MLP neurons of a small language model. Each row is named by its layer, matrix (up: input weights; down: output weights) and neuron, and shows model dimensions 224-351. Each number is 128 + 24 x the weight over its row's rms, rounded and kept within 0 to 255.
After each neuron's rows, "fires after" lists the tokens most often just before its 100 highest values on Wikipedia text that the model never trained on. A number after a token or word is its count.

L5.up137 [148 148 148 138 147 162 148 141  79 149 121 158 103 116 135 131 104 133 161 127 154 149 152 156  92 127 106 151 142 162 130 162 137 126 128 159 136 146 105 131 158 128 148 146 152 146  97 118 122 128 120 145 140 146 116 105 146  68 133 105 134 121  91 141 140 124 133 126 140 140 128 115 127  78 122 142 149 148 114 102  71 153 105 118 145 167 108 109 194 175 192 139 117 141 155 146 125 130 148 105 147 100 155 126 143 128 140 162 140 149 138 116 118 157 122 154  78  91 135 150 126 150 111 118 129 125 111 140]
L5.down137 [149 100 151 122 129 126  98 143 117  84 135 141 136 159 116  94 155 102 126 133 130  89 145 125 108  95 162 125 139 119 100 124  98 110 129 150 117 155  69  59 100  73 123 129  87 146  83 118 144 131 159  87 125 130 137 177 146 117 125 129 137 134 148 111 152 179 113 144 124 119 101 186 123 136 134 106 123 170 151 194 112  98  94 117 135 115 127 153 169 141 118 196 140 112 117 136 118 127 124 137 111 143 105  96 134 147 145 103 163 113  89 151 157 139 157 134 112 160 143 116 140 155 140 123 111 147 134  91]
fires after: "," 26, " University" 15, " of" 9, "." 7

L5.up948 [135 151 153 137 144 127  83 109 134 156 131 169 127  96 154 141 137 175 145 149 126 148 104  80 141 130 136 106  91 124 118 127  87 141 131 114  87 123  81  95 119 178 136 100 140  99 100 160  97 141 164 180 133 123 153 123 165 120 135  90 138 100 121 108 168  91 130 108  89  90 145 137 165 123 130 168 120 166 174 131 159  86 148 164 116 119 133 152 104 158 151 152 128 156  88  88 109 132 109  86 173 127 156 156 131 150 133 102 149 114 124 148  81 137 118 130 119 166 158 147 152 132 118 110 142  88 108 121]
L5.down948 [102 116 106 107 171 148 139 195 129 119  61  96 128 152 169 139 127  72 130 112 139 121 112 155 118 138 134 187 170  76 105 128 136 148 154 118 122 132 139  67 164 108 117 159 142 177 113 105 131  77 119  91  99 130 145 139  56 131 137 141 167 165 132 130 144 141  94 144 150  86 135 125 110 101  96 130 139  54 120 159 108 117 134 140 158 166 111  96 102 100 156 108 115 119 111 109 140 148 110 117 158 134 134 104 138  95 134 143 108 156 118 136 163 104 141 157 127 108 129  95 159 114 115 131 109 122 168 146]
fires after: " " 35, " of" 12, " the" 6, " for" 6, " his" 5

L5.up1716 [151 172 167 150 125 144 131  96 120 144 127 131 105 139 135 169 147 134  91 109 135  98  90 144 121 142 114 113 118 129 120 178 128 135 147  89 135 136 133 104 149 130  82 160 133 114 140 180 103 158 135 166 121 140 113 146 145 142 113 133 135 105 134 187 124 114 125 139 169 136 128 145 129  78 150  97 107 126 118 176 127  78 125 174 143 146 102 131 140 107 110  91 123 173 127 154 121 134 127 149 116 124 137 115 126 103 133 161 146 154 135 138 145 101 125 109 169 207  58 167 123 105 122 160 156 138 106 159]
L5.down1716 [ 99 122 156 105 162 108 142 113 169 111 150 117 127 112 107  46 127 146 112 151 122 124 105 133 118 146 151 150 101 105 102  78  98 107 112 104 145 120 126 164 128 161 131  90 134 157  83 139 102 149 111 115 117 135 110  83 116 142 110 110 112 105  96  89  81 128 139 116 161 140 100 175 120 155 124 161 131 126 138 133 136 160 124 132 104 123  96 155 102 138 131 118 140 123 140 157  89  83  91 125 130 130 135 106  96 174  72 146 136 114 139 124  88 101 131 116 100 103 188 100 120 158 121 147 141 112 127 128]
fires after: " In" 13, " (" 11, "==" 8, " in" 8, "===" 6, " sub" 4

L5.up817 [109 108 126 155 123 132 143  91  87 126 144 155 176 154 160 121  96 129  86 145 136 152 109 106 163 125 146 149  95 102 121 120 168 158 124  98 135 127 148 164 119 128 123 132 145  94 121 104 139 169 131 158 136 143 110  57 124 128 118 145  82 113 171 112 120 114 112 167 114 148 105 131 136 150 130  76 123 111  86 131 122 135 138 150 146 152 123 114 213 156 136  97 112  84 148 122  89 130 128 129 158  95 142 140 137 119 127 169 158 141 131 135 135 132 110  93 102 143 127 129  98 169 155 131 173 118 114 123]
L5.down817 [145 132  77 132 124 123 151 146 122 123 100 144 100 115 105 160 138 113  95 135 128  92 143 131 128  98 130 188 165 141 176 119 138 128 175 114 104 140 133 145 136 162 123 148 129 119 131 102 135 101 122  95 158 130 118 166  92  99 151 123 117 127 105 116  91 109 126 150 150  86 133  95 126 133 181 182 126 117 146 146 125 144 166 157 114 122 132 126 121 163 135 123 127 146 147 133 128 136 126 117 113 130 122 116 148 143 143 143 145 110 111 166 118 166 163 127 113  88 136  93 131 117 108 134 137 140 111 176]
fires after: "2" 23, "1" 19, " Jean" 8, " directed" 8, "0" 7, " by" 7

L5.up679 [136 118 126 149 167 138 102 119 154 142 117 119 145 118 100  83 110 129 175 138 156 143 129 114  66 118 120 130 132 127 128 103 145 171 132 167  72 123 104  95 136 150 103 163 103 126 108  99 120 137 157 149 177 129 126 121 140 123 112 117 115 132 105 119 124 118 138  95 117 136 139 150 148 108 117 136 103 146 118 136 141 121  93 144 141 121 144 131 121 127 168 153 117 139 125 115  81 137 128 117 148 146 129 137 115 141 112  87 153  94 106 115 133 119 142 142 119 116 137 119 113 140 133 132 124 130 125 109]
L5.down679 [110 105  91 143 106 159 145 130 111 108 200 124 111 122 199 136 133 147 148 113 152 107 127 128 118 125 102 119 126 133 118 129 145 114 125  85 154 116 131 152 102  94 133 103  78  81 138  99 137 122  99 163 110 116 131 142 142 130 103 131 120  93 158 112 157 132 109 129 127 168 148 104 113 123 170 101 125 126 130 145 160 151 155 149  69 130 107 118 159 124 140 101 167 136 139 104 175 154  98 114 133 123 151  82  83 126 109 141 129 110 116  88 147 105 140 154 131 132 115 135 127 154 138 113  94 127  91 110]
fires after: " at" 52, " At" 11, " the" 8, " " 5, "2" 4, "0" 4

L5.up20 [134 102 117 101 127  98 109 185 145 127 147 101 119 119 150 117 135 117 156 129 136  94 103 128 114 124 111 149 119 130 101 174 128 117 153 111 139 140 119 121 174 126 128 144  97 132 112 160 131 142 114 151 118 153 124 120 149 163 166 125  99 136 114 148 109 125 143  95 101 151 165 134 186 104 148 125 119 124 139 131 140 135 105 145 117  91 113 140 137 149 122  84  99  99 139 131 151 143  92 101 166 100  86 100 102 158  97 172  86 102 134 118 116 152 142 120 139  82 132  94 140 165 140 143 138 111 128 117]
L5.down20 [145 123 159 110 136 133 121  94 119 117 109 115 108 122 168 140 130 106 114 162 148 111 154 146 161 145 130 139 146 168 145 141 120 107 105 148 142 103 132  96 105 118  88 148 141 133 153 101 124 110 106 123  92 152 162 118 122 148 132 151 104 141 124 140  97 142 149 108 140 128 118  95 110 136 121 144 168 115 150  84  99 138 154 107 146 129 123 145 157  91 122 157 116 122 134 134 142 139  94 154  76 120 116 144 155 146 112 115 150 128 119 155 112 148 157 162 115 110  94 131 168 111 123 100 135 112 154 139]
fires after: "." 41, "ve" 18, "'" 5

L5.up2044 [137 123 152 140 193 151 172 154 163 138  96 131 132 126 155 121 134 103  93 135 143 117 105 103 111  64 134 127 118 156 144 112 151 126 135 127 129 140 110 105 135 136 127 135 146  69 131 166 126  71  79 144 166 128 141 146 147  99 142 142 164 143 158 155 107 144 136 112 118 148 126 137 206  54 120 153 119 126 114 148 191 124 139 147  93 184  90 146 124 100 114 119 102 143  91  90 149  99  89 157  84 149 138 143 138 130 114 110 166 117 149 122 113 136 143 156 115 135  90 109 132 133 147 133 107 142 125 173]
L5.down2044 [116  78 126 131 134 127 106 148 144 176 124 150 115 104  95 102 151  95 132 121 130 105 131 138 114 132 182 125 141 154 126  88 130 140 116  97  96  99 101  89  83 122 124 143 155 152 138 177 121 109  90 188  67 131 106 134 165 132 155 203  93 165 138 133 143  71  85 136  89 132 112 135  84 147 107 130 125 157 112 135  88 105 175 155 100 110  92 117 127 106  88 149 134 117  87 124  75  82 156 143  41 112 136 143 131 144 137 143 121 130 145 123 103 101 134 116 155 133 137 115 172 100 133 158 102 111 169 128]
fires after: " " 57, " is" 11

L5.up88 [130  96 123 145 116 110  90 151 104 119 154  67 106 116 149 132 109 155 134  73 168 137  65 136 136 137 124 152 101 148 134 163 127 140 136 142 124 105 149 117 125  90 132 137 133 122 181 126 123 126 109 119  98  98 113 129 141 104 159 102 136 114  95 156 108 107 155 136 119 153 182 146 145 112  94 133  71 153 100 141 133 169 111 144 149 112 160 133 141 159 128 128 126 113 128 170 141 157 116 130 120 133 153 108 112 102  94 127 121 142 128  98  99 125  93 129 150 143 127 158 157 114 124 150 122 111 114 148]
L5.down88 [152 140  80 120 131 110 116 163 124 166 126 135 119 112 145 123 131 138  76  89 104 142 135 106  94 122 115 118 127 170 150 131 140 148 155 115 152 174 131 112 115 118 149 122  97 143 113 122 109 121  82 147 144 153 171  97  97 107 127 112 137 127 122 142  91 145 151 130 127 139 132 169 144 133 116 105 124 103 137  98 150  82 115 134 112 112 157 124 119 141 100  96  94 163 114 117 118 121 152 146 119 125 133 113 144 138 152 122 117 145 134 142 149 164  86  75 161  94 123  95 115  93 132 161 126 113 110 151]
fires after: "'" 26, "ve" 18, " I" 5, "ll" 4, " That" 4

L5.up1376 [175 115 123  86 172 116 131 115 155 110 140 108 156 128 119 106 108  93 131 120 137 128 130 139 103 140 101 140 115 142  86 147 112 127 127  66 133 134 119 122 130  69 132  80  98 116 131 114 131 140 117 142 127 174 138 112 114 161 130 101  78 129 149  83 128 150 130 129 157 148 134 171 175 119 102 116 123 130 115 141 106 164 117 127 134 150  70 125 131 128 157 136 107 103 144 124 145 117 133 115 147 151 124 106 187 143 127 133  97 129 114 134  80 171 126 118  98 155 110 128 116 130 156 140 148 125 123 136]
L5.down1376 [139 104 142 150 125 131 132 117  92  95 109 100 128 145  77 123 157 111 142 125 169 116  96 133 110 127 154 131 139 151 132 108 134 158 111 186 177 108 132 138 140 147 150 197 166 140 117 125  98 138 144 100 137 152 156 112 159  77 125 109 124  76 124 138  94 141 134 101 130  87 153 109 119  72 187 103  95 118 132 148 134 116 146 114 183 131 147 143 128 111 132 120 124 138 120 117 144 158 104 157 137 125 112 145 120  60  90  89  99 106 122 181 143 111 121 132 131 132 132 131 136 122  99 111 151 110 134 137]
fires after: "." 45, "," 7, " which" 6, "0" 5, "5" 4

L5.up1037 [155 134 155 133 113 139 122 119 124 169 152 189 118 120 166 119 181 134 132 129 144 111 140 136 100 132 129 124 123 145 136 127 121 151 146  90 122 134 193 152 158 162 127 132  81  97 110  98 115 134  94 174 180 144 112  92 127 100 135 118 137  85 124 135 112 108 126 151 127 110 106 105 126  94 120 151 131 124  90 136 118 156 158 187 104 118 109 138 139 151 168 109 133 150 147 121 138 162 133  97 154 140 114 144 140 138 128 114 109 109 117 129 120 143 159 134  98 154 108 101 125 119 178 195 153  69 114  95]
L5.down1037 [ 84 157 160 138 131 126 139 161 138 101 139 104 127 112 105 131 125 109 164 126 152 165 138 123 108 114 143 116 155  93 128 165 107  86  79 159 134 101 130 103 146 121 130 132 138 141 159 141 131 135 162  90 123 149 143 161 143 129 180 108 131  96 155  92 158 123 111 138 117 123 132 107 137 110 144  66 132 123 146 135  74 175  89 104 194  93 132 109 158 124 145 146 165 140 114 137 116 138 104 136  81 187 109 147 137  71 110 107 130  97 124 120 135 144 131 141 141 101  87 128 101 111  99 122 111 114 169 151]
fires after: " the" 66, " for" 5, " of" 4, " with" 4

L5.up326 [132 119 159 123 133 130 177 127 110 171 111 141 141 107 119 109 136 106 145 115 145 141  90 169 140 153 108 123 138 132 153 143 139 149 142 125 121 149 132 166 169 130 141  88 101 150 117  96 124 114  64 110 134 143 119  76 116 162 109 141 149 113  91 124 118 110 148 177 110 144 125 133 152  99 139 135 181 130  78  99 109 149 207 149 103 102 119 106 117 145 111 105 110 137 143 142 145 137 131 113  83  71 131 174 122 113 138 107  85 145 174 103 137 146 134 129 153 116 114  82 129 130 107 102 149 109 132  99]
L5.down326 [131  98 136 118 161 173  98 139 124 103 139 130 108 134 130 136 164 118 123 145 107  92 142 110 115 113 131  97 125 109 130 137 106 165  91 120 168 179  94 108 142 198 155 160 101 153  79 156 135 108 153 172 138 152 120 130 126 127 146 104 108 146 148 132 107 124 147  89  99 122 117 153 141 142 157 147 126 126 121 143 129 125 142 127 133 144 150 165 153 127 128 170 167 159 104 110 146 121 115 152 135 161 126 135 165 147 179 154 136 109 139 144  78 137 140  81 125 138 142 156 143  94 141 136 139  81 151 143]
fires after: " the" 34, " The" 13, "The" 6

L5.up584 [142 130 130  82 123 103 118 130  80 122 121 157  99 123 169 159 133 154 101 133 157 161 113 125 110 124 112 150 147 134 137 146 133 130 136 142 106 128 170 129 140 102  83 157 118 110 149 140 112 137  98 156 111 146 128 177 128 120 126 108 126 136 129 141 151 110 107 141 127 122 138 114 142 104 146 137  87 115 120 128 111 114 148 193 118 143  96 104 124 139 124 139 129 152 155 129  61 118 126 142 125  97 157 150 135  81 125 116 157 100 138 125 124 123  92 127 130 158 110 138 153 149 131 126 151 125 109 146]
L5.down584 [132 124 136 140 187 122 124 130 147 134 107 107 120  95 115  68 103 142 148  96 136 128 133 130 112 157 138 125 132 125 119 106 172 113 131 115 156 120 130 133 141 114 122  94 160 161 125 125 101 125 130 124 100 106 115 121 106  97 115 157 101  93 126 140  87 117 103 110 153 150 107 144 140 124 153 157 117 129 136 145 150 168 144  91 129 138 134  87 115 120 110 165  98 119 132 120 132 113 155 131 104 168 131 137 136 161 122 146 145 133  92  89  64 167 139 140 124 118 115 148 132 109 135 169 133 130 111 118]
fires after: " " 27, "\n" 21, "-" 6, " District" 6, "===" 5, " (" 4